config.toml
num_hidden_layers = 8
hidden_size = 512
num_attention_heads = 12
num_key_value_heads = 12
head_dim = 64
intermediate_size = 2048
vocab_size = 21824
hidden_act = "swiglu"
norm = "rmsnorm"
norm_place = "pre"
norm_eps = 1e-06
positions = "rope"
rope_theta = 100000.0
rope_fraction = 1.0
qk_norm = false
attn_scale = 0.125
bias = "none"
tie_word_embeddings = false
parallel_block = false
init = "orth"
init_std_qkv = 0.0272
init_std_o = 0.0338
init_std_up = 0.0389
init_std_down = 0.0389
optimizer = "muon_hyperball"
learning_rate = 0.0132
beta1 = 0.95
weight_decay = 0.0
lr_head = 0.00561
max_grad_norm = 0.5
warmup_steps = 200
schedule = "wsd"
decay_fraction = 1.0
decay_shape = "linear"
final_lr_fraction = 0.0
batch_tokens = 131072
max_seq_len = 1024
doc_mask = true
train_tokens = 789800000
max_steps = 6026
dataset = "wikipedia_en"
MLP neurons of a small language model. Each row is named by its layer, matrix (gate and up: input weights) and neuron, and shows model dimensions 16-79. Each number is 200 + 20 x the weight over its row's rms, rounded and kept within 0 to 999. A neuron's up and down rows have the sign that makes its largest values positive.
A block is one neuron, or neurons of one layer that tend to fire together. After each block is what it responds to, as a language model described it from the Wikipedia text at the highest values.

L5.gate710,212,172,226,202,168,195,184,197,192,230,214,207,214,157,239,174,226,187,226,177,184,160,208,225,175,197,221,189,188,174,173,187,193,201,197,177,204,201,203,204,187,196,201,231,203,238,175,212,174,177,193,174,211,210,200,195,238,248,204,179,209,222,212,195
L5.up710,169,220,194,236,178,204,179,210,188,213,214,174,183,202,194,198,201,204,216,234,225,187,180,181,204,144,216,220,203,253,194,166,174,196,202,225,192,220,206,210,223,234,210,166,180,183,210,186,262,182,212,212,196,204,179,167,199,182,243,209,225,182,202,184
L5.gate750,223,219,223,174,218,195,194,215,194,212,174,176,186,194,203,187,194,168,257,171,227,181,180,185,183,178,237,178,203,168,189,169,188,212,240,159,205,192,194,225,200,228,220,205,231,187,166,193,171,223,211,190,218,191,185,194,213,203,183,200,205,201,176,217
L5.up750,201,180,193,223,219,172,187,191,188,210,193,209,204,175,183,228,198,209,225,170,217,209,190,243,205,183,211,236,209,179,177,196,172,214,231,165,202,200,181,166,180,226,185,220,225,232,220,202,190,172,193,216,201,212,201,180,213,143,228,164,214,166,204,208
L5.gate898,214,213,182,173,218,170,199,207,188,226,190,185,184,173,204,172,184,215,185,204,225,235,230,211,208,219,223,242,193,161,196,222,145,170,226,212,191,211,220,200,225,196,201,194,224,200,198,173,186,202,257,169,207,219,195,201,204,216,163,167,224,198,198,216
L5.up898,180,213,212,188,194,183,219,212,190,207,214,179,228,206,202,199,176,226,227,197,148,204,205,196,194,192,196,199,176,188,158,178,170,196,211,185,209,227,236,200,209,205,171,200,212,192,191,212,196,176,173,186,191,189,189,214,210,210,198,183,175,254,198,209
L5.gate1535,186,191,182,207,234,207,191,194,221,209,168,184,195,232,200,207,219,203,201,164,220,186,211,148,184,187,228,205,202,187,178,214,165,230,222,187,168,185,178,150,206,203,221,208,207,222,221,166,171,179,196,196,196,203,236,193,176,190,187,188,180,165,212,174
L5.up1535,196,197,217,195,212,189,187,207,212,222,204,203,184,183,226,220,226,223,234,150,221,186,194,185,199,172,178,212,214,196,157,207,199,182,235,181,239,150,175,197,218,176,214,204,215,211,181,166,151,210,225,208,205,202,220,228,194,216,173,195,162,186,189,155
Responds to: Early mid-word fragments

L3.gate14,171,212,205,188,202,207,165,185,217,179,216,194,227,206,194,195,192,183,213,206,189,237,183,217,175,184,222,172,218,201,204,179,189,189,163,194,173,190,214,184,161,212,189,225,216,172,187,180,209,209,249,154,205,193,203,222,224,213,217,211,195,196,195,231
L3.up14,200,176,237,196,169,220,175,208,172,194,210,209,219,193,229,186,202,206,198,211,202,183,187,203,220,221,208,203,172,203,173,205,208,165,215,179,191,218,211,166,189,199,204,192,198,185,217,226,176,255,179,197,222,178,157,202,199,200,250,218,202,182,208,186
L3.gate55,182,219,229,204,170,203,208,217,213,197,225,174,183,166,193,208,202,188,210,210,215,212,209,223,220,224,193,196,169,223,188,185,228,199,204,207,186,234,186,216,182,150,180,198,173,202,223,182,172,237,161,189,211,168,235,202,214,162,219,175,221,178,220,199
L3.up55,155,201,201,243,160,183,207,219,193,187,189,190,168,194,195,190,215,214,201,185,209,202,175,156,206,218,197,204,224,217,200,225,210,167,189,222,203,193,226,191,213,193,181,227,215,195,210,173,214,195,154,196,174,215,190,178,200,185,216,191,166,207,169,198
L3.gate102,189,215,210,229,178,198,191,229,207,219,194,195,197,208,183,196,172,211,189,232,186,211,192,192,213,219,163,170,194,202,211,216,231,207,218,210,193,198,225,183,175,180,218,225,203,215,189,211,225,169,184,171,187,238,203,218,178,202,196,191,194,213,179,180
L3.up102,180,201,226,237,182,219,177,251,186,207,218,179,206,220,190,221,208,191,148,191,197,193,206,170,208,188,215,217,216,198,192,215,190,185,197,219,203,209,230,178,201,212,209,227,244,221,241,213,235,179,227,216,173,232,191,211,195,227,196,197,162,193,186,219
L3.gate260,211,224,204,190,196,209,171,183,154,190,216,175,202,199,175,196,201,207,216,192,217,206,200,153,173,181,168,210,211,178,184,193,221,168,231,173,165,234,200,186,156,215,173,200,213,222,187,224,203,199,222,172,206,240,183,221,206,206,194,229,233,183,221,193
L3.up260,211,201,217,210,176,227,204,251,213,230,219,191,191,220,179,191,176,212,214,189,216,191,229,206,181,195,198,201,207,194,141,198,175,194,198,197,188,203,212,202,212,164,185,176,189,194,201,192,222,243,185,185,239,236,181,230,190,209,213,211,176,212,183,165
L3.gate357,157,224,191,223,201,197,200,216,206,215,172,179,220,164,207,216,199,220,194,197,220,202,181,215,202,218,184,187,168,210,198,221,196,187,195,195,175,183,214,168,198,186,226,194,176,234,216,172,194,220,153,205,202,196,185,220,208,170,207,218,183,208,176,208
L3.up357,200,187,213,212,184,194,204,206,181,215,205,232,155,145,181,239,201,237,191,202,178,186,187,206,186,221,215,191,205,169,201,215,195,194,192,219,163,196,203,183,198,190,160,214,240,203,199,179,183,188,176,227,187,191,204,202,154,164,161,213,200,172,179,186
L3.gate461,207,214,206,198,144,163,192,171,216,187,185,204,228,205,161,208,205,193,171,193,210,234,197,198,201,169,181,225,193,212,187,196,194,184,155,198,172,192,206,205,203,202,189,168,190,209,216,196,202,185,160,182,208,185,203,240,196,210,209,190,168,196,166,192
L3.up461,205,190,203,204,197,148,200,225,197,217,179,210,171,247,209,200,178,220,204,171,219,212,196,201,188,209,222,226,192,192,179,236,186,200,191,176,192,181,266,206,196,207,197,180,203,226,220,200,171,232,195,197,248,224,209,208,235,199,206,199,215,201,173,170
L3.gate519,221,181,184,196,166,197,181,204,172,206,195,200,220,193,196,205,183,201,187,168,213,199,198,230,145,211,185,213,192,194,211,199,231,203,205,173,191,219,206,183,203,193,218,227,220,206,194,227,205,190,185,148,177,241,207,225,210,215,216,200,202,190,227,195
L3.up519,192,189,195,224,183,180,172,214,194,201,213,198,201,182,199,207,195,210,194,190,209,210,205,173,200,204,180,217,191,209,185,171,246,178,177,189,192,215,210,206,214,191,190,189,218,198,189,236,193,200,169,166,206,203,199,253,183,213,179,177,179,194,223,186
L3.gate874,186,218,185,201,172,178,221,164,171,183,202,159,171,213,166,209,187,200,201,196,176,190,205,215,177,228,177,204,187,214,216,222,220,222,198,202,201,172,234,215,202,219,187,193,238,217,194,204,196,197,216,187,191,185,216,181,187,201,230,172,227,202,171,214
L3.up874,191,217,155,221,210,235,179,210,215,197,220,184,177,196,185,221,219,194,184,215,180,176,204,206,223,236,189,172,213,216,150,191,215,196,183,231,187,190,227,197,194,147,225,196,215,260,185,175,189,204,212,210,213,181,207,204,183,227,199,191,202,162,199,205
L3.gate1171,179,181,222,219,199,171,203,210,198,208,215,226,204,209,211,243,200,192,177,180,185,196,199,200,200,189,185,209,211,192,196,225,150,159,217,183,223,201,211,222,182,200,165,198,191,223,181,214,207,224,173,160,207,196,210,203,205,190,186,212,151,197,184,182
L3.up1171,188,205,220,199,162,155,198,199,194,230,205,195,185,200,233,193,175,171,205,240,198,186,224,182,222,222,175,182,213,171,189,222,196,189,187,191,206,188,166,200,192,186,221,222,188,221,172,207,187,190,151,199,192,171,194,231,206,208,195,174,208,193,188,205
L3.gate1203,226,218,183,189,216,194,200,179,200,222,208,230,221,200,180,230,217,221,207,191,217,205,237,211,199,207,180,168,215,209,210,176,204,194,200,198,184,194,233,217,191,215,220,230,215,184,190,172,184,218,235,212,216,180,242,196,198,192,199,159,199,206,180,191
L3.up1203,188,227,218,187,208,186,192,200,209,198,223,200,215,213,166,228,196,209,202,181,174,211,205,177,205,233,208,193,221,182,205,164,200,220,194,218,184,201,173,160,184,204,199,215,176,209,193,169,210,212,197,238,227,206,235,230,189,170,214,188,194,181,160,176
L3.gate1276,220,219,138,185,170,234,199,178,193,160,190,190,157,208,238,179,172,205,180,189,201,240,226,197,191,201,187,216,207,175,198,202,167,240,217,198,184,208,231,176,220,186,220,188,228,194,190,201,180,178,217,206,173,211,227,166,160,201,224,182,177,214,180,205
L3.up1276,203,195,196,225,201,214,145,162,194,206,213,195,186,197,182,208,197,184,190,182,186,244,194,209,167,202,221,206,191,213,185,211,183,211,201,185,222,187,228,200,206,168,217,203,211,212,171,179,183,206,208,225,211,182,236,195,199,182,177,221,211,180,165,198
L3.gate1426,244,224,216,192,181,215,221,186,189,194,192,199,237,203,167,186,172,200,177,189,179,224,231,227,161,163,225,158,187,210,206,220,220,207,217,228,167,211,209,186,210,199,207,192,215,217,201,203,184,180,241,230,219,205,193,191,190,169,203,230,221,180,207,190
L3.up1426,237,248,196,216,198,181,203,231,197,170,178,190,206,197,238,210,192,211,206,197,211,197,190,211,186,175,203,195,206,201,184,181,222,217,193,214,185,185,195,173,223,182,215,162,186,211,205,211,200,196,225,226,149,198,212,197,191,174,216,187,187,204,233,187
L3.gate1472,234,186,210,224,220,247,207,178,222,215,231,220,198,215,203,196,198,203,195,206,181,210,209,215,214,230,201,203,162,208,185,215,224,237,216,206,210,161,189,217,176,192,176,221,210,196,187,240,220,221,201,209,184,188,175,181,221,226,190,204,173,178,188,175
L3.up1472,231,179,204,179,204,216,200,160,186,222,206,244,194,256,183,212,227,198,181,209,194,214,174,169,187,212,218,165,171,208,214,187,185,225,181,203,183,148,181,184,171,213,217,213,207,172,187,174,196,225,173,200,228,204,177,190,187,190,198,224,208,208,223,178
L3.gate1565,197,211,190,181,206,170,175,227,231,230,189,205,181,184,171,215,216,209,212,205,198,203,237,212,209,206,201,218,222,214,187,190,217,150,206,182,184,179,195,164,139,208,193,184,208,195,181,182,215,193,174,199,180,167,197,207,208,196,206,203,206,206,206,189
L3.up1565,217,230,215,202,190,202,225,203,215,222,198,208,178,197,213,243,227,227,209,154,223,201,139,175,216,212,214,212,198,197,180,243,187,198,223,234,202,183,180,216,204,182,226,207,196,205,209,210,201,239,224,200,220,192,185,199,198,206,226,214,200,215,208,195
L3.gate1652,239,176,194,197,220,190,230,209,207,180,196,172,206,183,190,197,195,172,220,186,207,201,202,182,178,206,165,236,211,194,199,226,173,174,238,163,188,195,216,198,208,169,205,191,198,225,206,177,155,162,201,205,194,190,226,213,201,190,187,199,206,190,229,208
L3.up1652,212,191,221,210,197,196,226,225,212,178,208,203,195,185,158,225,216,154,210,183,184,165,195,206,151,213,227,247,189,203,216,201,164,180,178,206,206,187,211,203,223,195,206,201,187,239,180,197,196,194,177,199,221,221,216,217,214,204,240,182,206,218,211,207
L3.gate1772,198,220,219,179,165,184,216,222,234,178,203,184,215,164,230,229,203,231,239,203,222,226,179,190,188,190,219,218,198,184,219,201,223,184,231,211,203,175,190,182,207,179,162,207,205,201,215,188,204,212,198,222,197,191,177,196,176,224,180,181,208,206,184,229
L3.up1772,171,248,207,193,192,212,172,196,191,229,218,191,204,147,207,157,212,221,231,166,210,222,186,233,198,166,209,194,183,193,189,199,218,197,180,232,192,201,194,205,170,222,167,241,217,198,197,203,234,218,213,254,208,204,200,190,168,203,222,237,211,204,166,200
Responds to: Table column-header words

L3.gate58,220,190,197,196,200,215,185,207,189,229,170,196,208,217,213,167,162,182,214,169,166,193,172,206,202,170,213,209,173,198,191,223,187,179,235,217,213,208,204,204,189,202,211,192,231,221,182,228,206,214,226,185,182,198,228,206,249,207,198,179,212,183,243,177
L3.up58,178,203,189,185,208,236,175,208,172,238,184,192,204,217,158,200,236,209,175,217,193,214,181,182,220,205,202,179,195,189,228,205,214,223,179,208,197,192,207,189,188,204,182,188,205,212,216,171,218,170,200,201,214,147,209,181,222,215,197,176,238,215,219,213
L3.gate182,188,204,186,174,217,204,190,203,203,189,166,178,183,216,192,207,170,196,174,198,171,184,199,189,194,208,198,217,200,198,225,205,215,209,213,191,206,180,214,232,185,189,205,184,224,227,191,204,208,221,184,181,176,197,181,264,223,230,201,176,181,179,226,200
L3.up182,222,182,202,214,186,217,194,188,235,267,157,223,167,198,200,181,200,207,189,192,192,246,196,169,186,154,163,224,223,229,187,239,161,174,196,231,203,176,202,187,212,227,189,187,207,218,157,181,206,225,266,190,156,202,170,229,202,211,191,194,197,179,177,189
L3.gate496,186,197,205,206,218,190,211,228,222,186,182,216,191,220,181,165,214,226,200,142,204,208,197,211,217,203,192,175,199,193,206,187,207,182,202,211,206,185,165,217,210,223,214,168,227,208,197,205,205,187,201,222,222,199,178,174,226,186,187,223,230,205,191,179
L3.up496,229,195,246,159,210,208,207,215,194,186,211,184,194,206,177,176,204,183,196,200,190,255,206,223,224,233,185,181,215,192,219,202,204,205,227,193,206,202,197,182,237,205,227,192,204,237,207,142,181,161,196,215,204,196,217,202,207,187,207,191,244,195,218,165
L3.gate554,202,210,188,215,149,200,204,218,214,188,151,200,198,205,188,208,211,209,178,168,206,173,203,202,209,181,188,188,149,204,227,191,200,175,202,194,190,189,196,208,191,211,183,188,225,206,207,216,217,245,173,178,204,169,217,218,191,213,216,182,187,166,222,202
L3.up554,207,164,200,241,220,198,208,191,178,177,239,208,194,210,217,204,172,181,185,210,193,180,173,182,190,183,182,182,231,223,188,217,186,213,194,187,206,180,189,214,167,212,203,204,217,168,209,206,204,165,164,208,161,222,196,207,188,243,191,205,208,198,185,195
L3.gate555,203,186,214,218,226,196,171,180,191,203,178,202,229,216,188,190,174,240,217,178,219,212,213,196,206,192,208,189,161,198,212,200,210,220,204,203,215,176,177,180,174,176,207,209,188,220,208,206,210,197,150,184,220,154,194,223,196,183,206,187,188,180,233,169
L3.up555,227,187,201,153,180,191,183,221,202,220,171,151,188,217,162,175,191,199,217,190,208,225,217,201,203,203,216,214,200,197,218,191,208,163,189,163,203,179,207,203,195,171,198,225,194,187,228,197,209,214,228,158,211,255,193,201,214,237,191,267,194,201,187,196
L3.gate973,167,186,183,205,219,165,186,234,217,227,214,181,188,216,139,199,191,199,190,209,196,236,220,192,183,209,170,225,204,171,211,205,180,208,211,194,194,191,234,187,196,202,227,221,213,195,170,224,185,193,214,187,162,176,189,212,235,193,187,178,191,181,197,209
L3.up973,236,212,188,197,183,250,226,170,200,190,178,211,220,180,178,187,198,192,221,211,215,185,195,210,217,188,186,211,197,235,171,195,234,187,194,228,212,199,181,204,169,198,180,191,188,207,209,233,210,162,217,185,184,189,205,220,187,255,197,210,206,182,215,191
L3.gate981,230,217,177,187,218,207,205,180,211,224,170,187,210,179,177,172,227,206,166,182,203,216,195,198,229,174,157,210,194,192,196,218,178,169,202,196,177,189,185,219,226,208,206,182,192,198,200,198,172,191,196,187,239,206,175,238,184,223,223,170,202,211,212,185
L3.up981,202,191,205,192,222,251,213,202,213,230,211,200,177,251,209,175,190,181,191,203,220,211,172,219,197,211,200,208,195,199,213,192,231,199,239,178,183,174,190,194,203,220,166,208,208,212,202,251,190,193,218,203,220,230,243,227,209,213,178,191,193,220,215,188
L3.gate1083,188,203,239,188,161,210,201,207,205,194,188,168,193,191,207,190,169,189,137,211,196,209,182,203,212,201,214,218,184,206,192,207,212,234,188,201,234,205,181,212,214,190,209,208,239,200,198,174,224,208,235,196,196,220,198,177,184,160,202,185,212,221,226,199
L3.up1083,218,190,187,192,168,179,209,221,235,204,217,165,204,189,199,197,174,223,207,183,165,214,176,176,230,214,189,190,224,218,183,229,197,220,186,232,205,179,213,168,223,212,232,182,190,199,193,191,210,224,229,207,216,189,215,202,203,193,170,194,192,192,204,225
L3.gate1282,181,189,202,199,208,221,190,199,205,197,200,210,200,203,191,189,217,206,232,214,183,200,196,211,228,159,193,215,191,193,209,208,209,206,199,231,199,188,213,170,181,195,192,203,200,163,169,239,207,217,194,225,213,195,198,207,201,218,178,233,163,178,194,218
L3.up1282,221,170,173,187,194,244,186,149,209,207,211,172,206,178,175,203,177,178,206,223,211,224,179,175,197,202,191,206,212,199,180,214,204,162,209,178,187,163,183,228,204,202,212,170,198,146,190,219,154,199,198,199,182,204,231,218,208,186,172,185,148,163,184,187
L3.gate1369,220,172,194,210,191,199,187,208,188,204,176,204,206,214,185,179,182,144,181,242,196,212,207,190,148,218,194,186,222,185,187,205,207,226,179,156,162,185,218,216,188,208,208,202,192,204,225,227,234,192,202,184,180,212,168,209,193,253,179,191,178,210,222,191
L3.up1369,228,175,189,168,229,201,208,190,214,212,213,195,218,186,204,177,148,190,199,214,234,223,205,195,175,193,202,143,191,222,194,170,205,194,185,215,196,206,201,194,187,199,174,221,180,196,243,189,207,211,202,193,163,158,179,228,210,178,206,201,191,204,232,227
L3.gate1491,204,195,209,182,196,223,206,183,218,239,210,196,200,203,179,216,209,183,209,206,219,201,231,198,203,193,203,198,216,202,226,206,203,207,226,204,191,208,174,174,203,213,225,187,218,228,181,198,195,226,207,210,180,190,214,179,184,216,183,176,222,203,258,202
L3.up1491,186,196,207,217,173,187,183,233,211,197,210,197,191,200,200,196,216,204,186,223,205,186,166,216,186,172,178,222,189,176,187,210,202,188,208,206,207,209,216,209,209,185,167,207,239,215,201,182,201,228,183,169,193,181,221,212,185,171,189,197,213,212,154,173
L3.gate1494,192,202,243,207,229,173,228,200,227,205,236,174,151,157,204,205,190,212,209,208,183,217,180,184,197,201,218,201,200,230,192,210,212,216,218,184,211,157,189,204,172,172,219,229,199,160,210,194,214,195,230,177,218,157,221,202,202,206,192,184,209,194,237,223
L3.up1494,193,217,229,191,215,198,168,215,217,213,197,187,187,223,167,203,219,174,190,149,241,192,193,223,194,203,232,227,241,237,201,224,213,218,204,223,212,232,209,169,208,180,187,197,223,178,180,238,222,190,226,197,193,219,218,217,214,196,204,212,218,241,205,182
L3.gate1603,174,185,201,235,192,206,214,211,182,243,209,204,204,196,198,190,200,176,177,231,246,235,172,193,170,191,214,199,213,214,209,205,214,238,180,213,192,204,209,172,191,173,204,176,182,216,176,212,206,170,213,196,181,198,248,182,192,209,184,194,203,186,186,181
L3.up1603,228,193,184,201,212,175,215,186,192,195,183,201,206,186,221,145,170,214,184,192,174,206,241,206,206,198,201,206,190,198,183,198,172,190,198,200,215,207,199,201,226,182,186,199,201,190,211,191,197,162,216,222,191,194,189,199,189,173,187,184,166,176,197,204
L3.gate1774,228,174,222,180,192,229,193,201,227,223,160,186,182,187,161,166,220,201,225,183,225,221,192,219,192,202,236,219,221,188,194,196,210,184,199,199,180,147,162,175,197,189,219,162,223,205,215,204,197,231,218,169,189,216,211,194,207,194,191,185,202,198,246,231
L3.up1774,210,196,202,174,159,272,189,205,174,207,205,212,220,165,206,200,219,187,198,181,185,186,160,168,187,147,205,250,182,175,210,227,190,196,206,216,192,196,177,247,209,213,198,207,205,206,226,232,171,165,203,209,152,199,201,155,201,194,195,168,216,223,237,235
L3.gate1867,219,196,178,214,212,193,217,223,195,212,197,186,178,191,149,215,178,226,234,170,227,211,179,223,221,168,224,172,178,198,218,198,170,180,202,195,199,187,194,187,181,180,223,220,228,188,160,208,186,200,208,203,202,194,210,234,205,214,171,247,165,202,200,203
L3.up1867,196,201,206,185,211,201,199,237,187,211,155,188,187,213,144,157,182,237,245,206,195,233,204,199,199,151,185,235,200,199,181,215,202,182,207,200,185,214,182,198,234,176,194,156,196,210,175,208,208,175,234,215,186,218,206,194,200,189,202,222,210,180,176,202
L3.gate1941,188,203,237,190,218,204,204,211,221,205,180,178,248,211,234,212,215,234,218,197,229,198,190,196,208,194,193,202,192,208,201,184,178,211,226,184,202,203,210,170,198,200,209,238,242,214,222,204,203,172,198,200,185,209,185,180,192,202,182,255,209,203,196,228
L3.up1941,185,189,224,192,192,216,221,192,167,205,167,153,223,172,248,201,213,202,213,186,207,208,152,203,179,200,183,193,205,190,196,173,174,203,212,215,175,179,240,193,184,224,187,205,213,250,187,222,167,176,205,167,205,194,178,189,190,155,188,211,189,160,217,220
Responds to: Early mid-word fragments

L5.gate188,218,179,192,182,206,212,196,196,220,196,172,203,203,208,191,192,137,191,184,220,242,182,180,193,177,205,240,211,180,174,173,201,194,176,223,204,180,212,205,205,193,207,198,190,181,216,197,211,206,180,173,187,181,217,169,224,215,210,203,175,193,205,197,199
L5.up188,204,221,182,195,225,225,202,197,208,212,218,187,210,226,218,190,218,193,192,184,207,215,205,164,171,182,130,241,183,195,211,177,201,238,196,214,183,230,174,234,179,186,213,164,196,216,210,196,213,185,206,193,176,212,174,220,188,258,211,183,176,187,222,204
L5.gate827,188,206,195,198,189,159,176,186,214,225,189,184,183,192,203,225,237,185,235,183,192,210,203,183,166,192,216,196,212,196,192,202,214,189,201,178,247,190,195,200,213,210,207,239,208,179,198,217,190,189,184,198,188,229,180,256,174,180,227,204,202,196,204,212
L5.up827,196,218,183,182,180,194,207,183,209,206,181,167,204,196,162,213,211,184,203,179,182,202,219,166,183,192,169,204,219,169,200,210,200,202,194,186,230,179,181,172,168,180,243,198,177,190,187,191,202,183,193,195,188,193,192,194,140,189,223,186,197,201,233,225
L5.gate1900,216,221,174,172,220,210,186,187,184,221,188,191,186,227,216,176,211,213,215,222,195,177,151,180,202,204,197,177,210,218,194,174,196,208,220,206,207,166,195,228,178,209,173,229,199,241,201,197,220,194,151,224,225,204,184,203,165,178,206,195,166,218,216,185
L5.up1900,202,206,203,168,224,213,242,220,163,203,215,198,180,218,232,198,201,204,213,177,201,180,205,210,209,187,231,184,189,203,169,233,195,180,191,193,204,196,171,235,195,169,181,208,220,207,162,239,187,185,187,223,201,182,174,168,211,165,202,178,205,226,215,191
L5.gate1987,215,184,211,206,212,217,208,224,196,198,228,235,198,187,222,249,213,173,196,175,168,237,218,207,199,223,200,165,197,163,189,169,199,172,188,169,186,194,157,175,208,179,183,195,209,209,205,210,204,205,192,184,199,208,188,203,239,220,211,212,211,210,194,178
L5.up1987,176,193,224,204,188,186,191,207,219,195,208,230,218,227,214,186,214,227,213,218,229,190,211,188,206,231,211,191,194,212,205,221,195,205,188,199,217,202,192,218,211,202,203,224,224,170,218,189,203,226,190,199,195,203,216,218,205,182,192,181,190,191,198,188
Responds to: Initial-letter periods

L4.gate723,211,216,230,200,243,198,193,233,216,227,192,178,211,208,199,183,213,209,166,192,207,206,204,224,226,175,202,199,225,184,201,192,203,199,218,199,205,165,186,190,215,181,200,205,199,234,178,245,187,187,208,199,216,189,218,231,181,189,228,212,208,184,205,184
L4.up723,178,198,237,174,143,204,191,220,206,176,193,155,176,215,164,198,206,226,212,180,175,216,206,188,210,190,179,180,127,201,206,216,206,185,232,213,196,178,184,182,223,228,199,184,195,224,209,206,185,191,232,201,183,193,144,200,174,196,178,224,182,217,224,195
Responds to: Mid-word pieces after C